config.yaml
n_head: 8
activation: "tanh_gelu"
warmup_steps: 432
final_lr_fraction: 0.1
batch_tokens: 65536
doc_mask: true
steps: 7659
MLP neurons of a small language model. Each row is named by its layer, matrix (down: output weights) and neuron, and shows model dimensions 64-159. Each number is 128 + 24 x the weight over its row's rms, rounded and kept within 0 to 255.
After each neuron's rows, "raises" lists the tokens whose logits its output raises most directly, leaving later layers aside.

L5.down294 [121 128 132 145 144 133 126 157 106 109 140 142 121 152 126 134 129 139 115 137 162 136 102 131  92 118 121 126 134 126 162 111 135 153 138 131 118 152 139 114 133 125 116 115 131 157 102 119 152 130 123 113 139 120 130 162 132 115 172 118 110 161 142 129 121 120 140 135 166 134 144 159 146 132 188  94 121 121 135 106 111 133 138 129 124 134 139 136 157 128 153 223 124  98  96 118]
raises: "- Born:", "- The", "- National", "- St", "- O"

L7.down1436 [119 101 158 112  98 105 148 149 135 142 165 148 148 140 149 128 109 168 162 111 149  88 118 159  98 155 110 141 134 127 143 144 142 118 121 110  95 109 101 136 147 132 133 131 176 135 149 149 127 144  91  75 114  85 120 126 104 101 107 148 130 122 114 136 127 108  96 106 141 157 167  89 118 152 131 104  88 166  88  99 128 166 119 127 128 118 116 149 142  89 110 222 164 126 144 146]
raises: "fully", "ful", "es of", "gl", "mann"

L7.down1069 [164 112 163  98 112  76  77 164 169 124 140 120 107 125 119 129 110 158 151  94 132 135 112 117 103 161 133 171 126 143 106 129 106 107 129  71 144 114 153 139 145 103 109 156 162 116  98 113 131 108 145 136  82 109 123 109  63 158  95 159 140  66  92  85 130 195 117 108 150 149 138 105 153 152 144 146 108 131 118 111 120 164 112 122 136 146  92 113 111 111 118 130 155 115 186 153]
raises: " Muslim", "yan", " Kh", " Islam", " Ay"

L7.down94 [125 108 155 108 161 109 133 125 130 151 172 108 139 124 152 127  89  94 112 106 136 120 113 118 138 128 107 157 122 140 189 122 194 117 143  88  94  92 133 100  95 102 136 160 163 131 185 132 144 122  97 163 156 114 148 127 127 133 110 139 139 118 141  92 128 139 131 157 119  77 156 144 160 102 117 154  81 106 131 109 144 169 169 124 128 120 114 118 130 158 157  97 106 147 155 133]
raises: "ison", "an", "en.", "en's", "ge"

L7.down1186 [109 142 145 151 148 141 146 197 160 118  94 104 144 127 150 150 111 166 119 109 124 106 101 101 106 140 105 172 150 128 129 149  92 130 150 157 126  77 148 135 153 156 165  97 107 147 145 124 122  95  99 133 138 150 109  90 125 118 130 165 119 153 159 153 113 132 169  89  85 177  83 107 129 152 132 125 154 131 153 142 148 132 146 101 153 107 138 111  75  89 141 110 106 165 101 148]
raises: "us.", "us,", "us", "um.", "und"

L7.down1981 [152 142 114 108 115 125 133 118 165 113 112 146 146  97 103 146  98 105 159 102  89 101 118  83 130 122 109 116 107 117 148 135 103 157 164  96 115 132 131 107 123 116 153 140 104 126 163 159 104  98 138 117  84 108 108 179  85  76 134 105  76 146 114 128 122  70 136 101 189 109 125  90 148 132 111 157 118 141 134 148 103  75 144 100  94 147 155 124 127 112  89  65 162 118 111 104]
raises: "hed", "her", "met", "ming", "ved"

L5.down1208 [ 91 117 107 127 114 138 147 135 134 159  83 128 145 146 131 146 137 140 164 121 161 101 138 115 156 158 100 104 151 133 104 118 136 101 122 164 114 121 235 138 130 132 128 113 137 131 108 109 172 142 144 125 137  81 137 151 140 129 150 197 131 132 115 105 119 152 140 111  92 168  76 140 105 130 108 145 131 109 111 148 123 157 103  82 123 117 129 123  53 149 129 122 148 126 154 115]
raises: "che", "pe", "ther", "cl", "me"

L7.down255 [129 146 154 122 147 116 138 144 124  98 204 170 133  89 123  76 139 128  87 144 163 138 109 116 157 149 131 146 124 124  79 128  94 176 139  95 131 184 110 123 117  92 142 145 124 146 143 182 132 161 109 113 147 131 143 132 160 150 151 160 140 136 104 143 125 139 164 163 110  97 107 117 103  91 157 111 109 129  81 106 125 147 162 154 152 159 111 134 124 147  95 226 126 121 157 157]
raises: " residents", " members", " soldiers", " individual", " researcher"

L5.down372 [118 167 101 131 128  91 133 104 134 107 141 145  72 138 151 111  94  94 138 114  99  77  97 141 145 169 126 155 126 159  85 196 132 136 152 148 135 117 121 137 162  99 127 103 121 121 166 128 118 131 133 131  92 126 154 125 154 102  90 126 127 141 120 138 146  84 144 136 117 167 109 171  81 139  98 120 176 121 123 114 118 156 105 141 112 114 164  96 126 153 133 133 135 111 120 112]
raises: "on,", "on.", "ons", "ons.", "on | "

L7.down602 [172 130 117 131 138 124 129 127  74 124 124 111 150 185  84 133 114 129 117 144 116 127 123 146 135  93  84 124 179 144 136 164 114 151 156 121 110 120 153 154 129 140 131 139 127 137 121 148 161 121 121 178 127 134 125 167 147 125  81 136 132 149 132 118 143 174 106 119 149  84 125 131 106 222 107 152  87 155 130 128 160 139 139 112 104  86 107 111 129 180  92  79 113 122 105  74]
raises: "ced", "ments.", "ants.", "ants", "ability"

L7.down442 [113 115 122 131 113 122 171  99 131 141 168 141 151 132 132 137 106 143 175 140 117 119 126 180 125 156 125 102 145 151 139 131 117 124  97 134 156 143  85  90 134 164 130 159 137  89 132 104 117 147 141 172 151 145 101 164 113 148 142 101 144 118 111 151  87 170 127 153 115  96 138 147 116 142 115 170 113 135 135 123 137 116 107  66 123  83 141  82 161 111 142  60 160 156 178 105]
raises: "ched", "te", "ches", "ria", "cher"

L7.down513 [ 85  94 161 163 144 137 121 116 123 157 136 141  86 125 190 192 119 100 176 111 119 109 138 158 161 114 122 121 135  77 126 182 121 102 142  91 134 106 145 133 116  88 138 158 155 138 148 132  81 143 111 117 145 146  85 155 125 120 138  89 138  98  94 132  96 117  88 114 126 117  90 120 163 113 108 136 113 109 134 127 126  90 106 101  84 155 144 143 103 139 107 102 139 155 176 110]
raises: "k", "ff", "ken", "ted", "pp"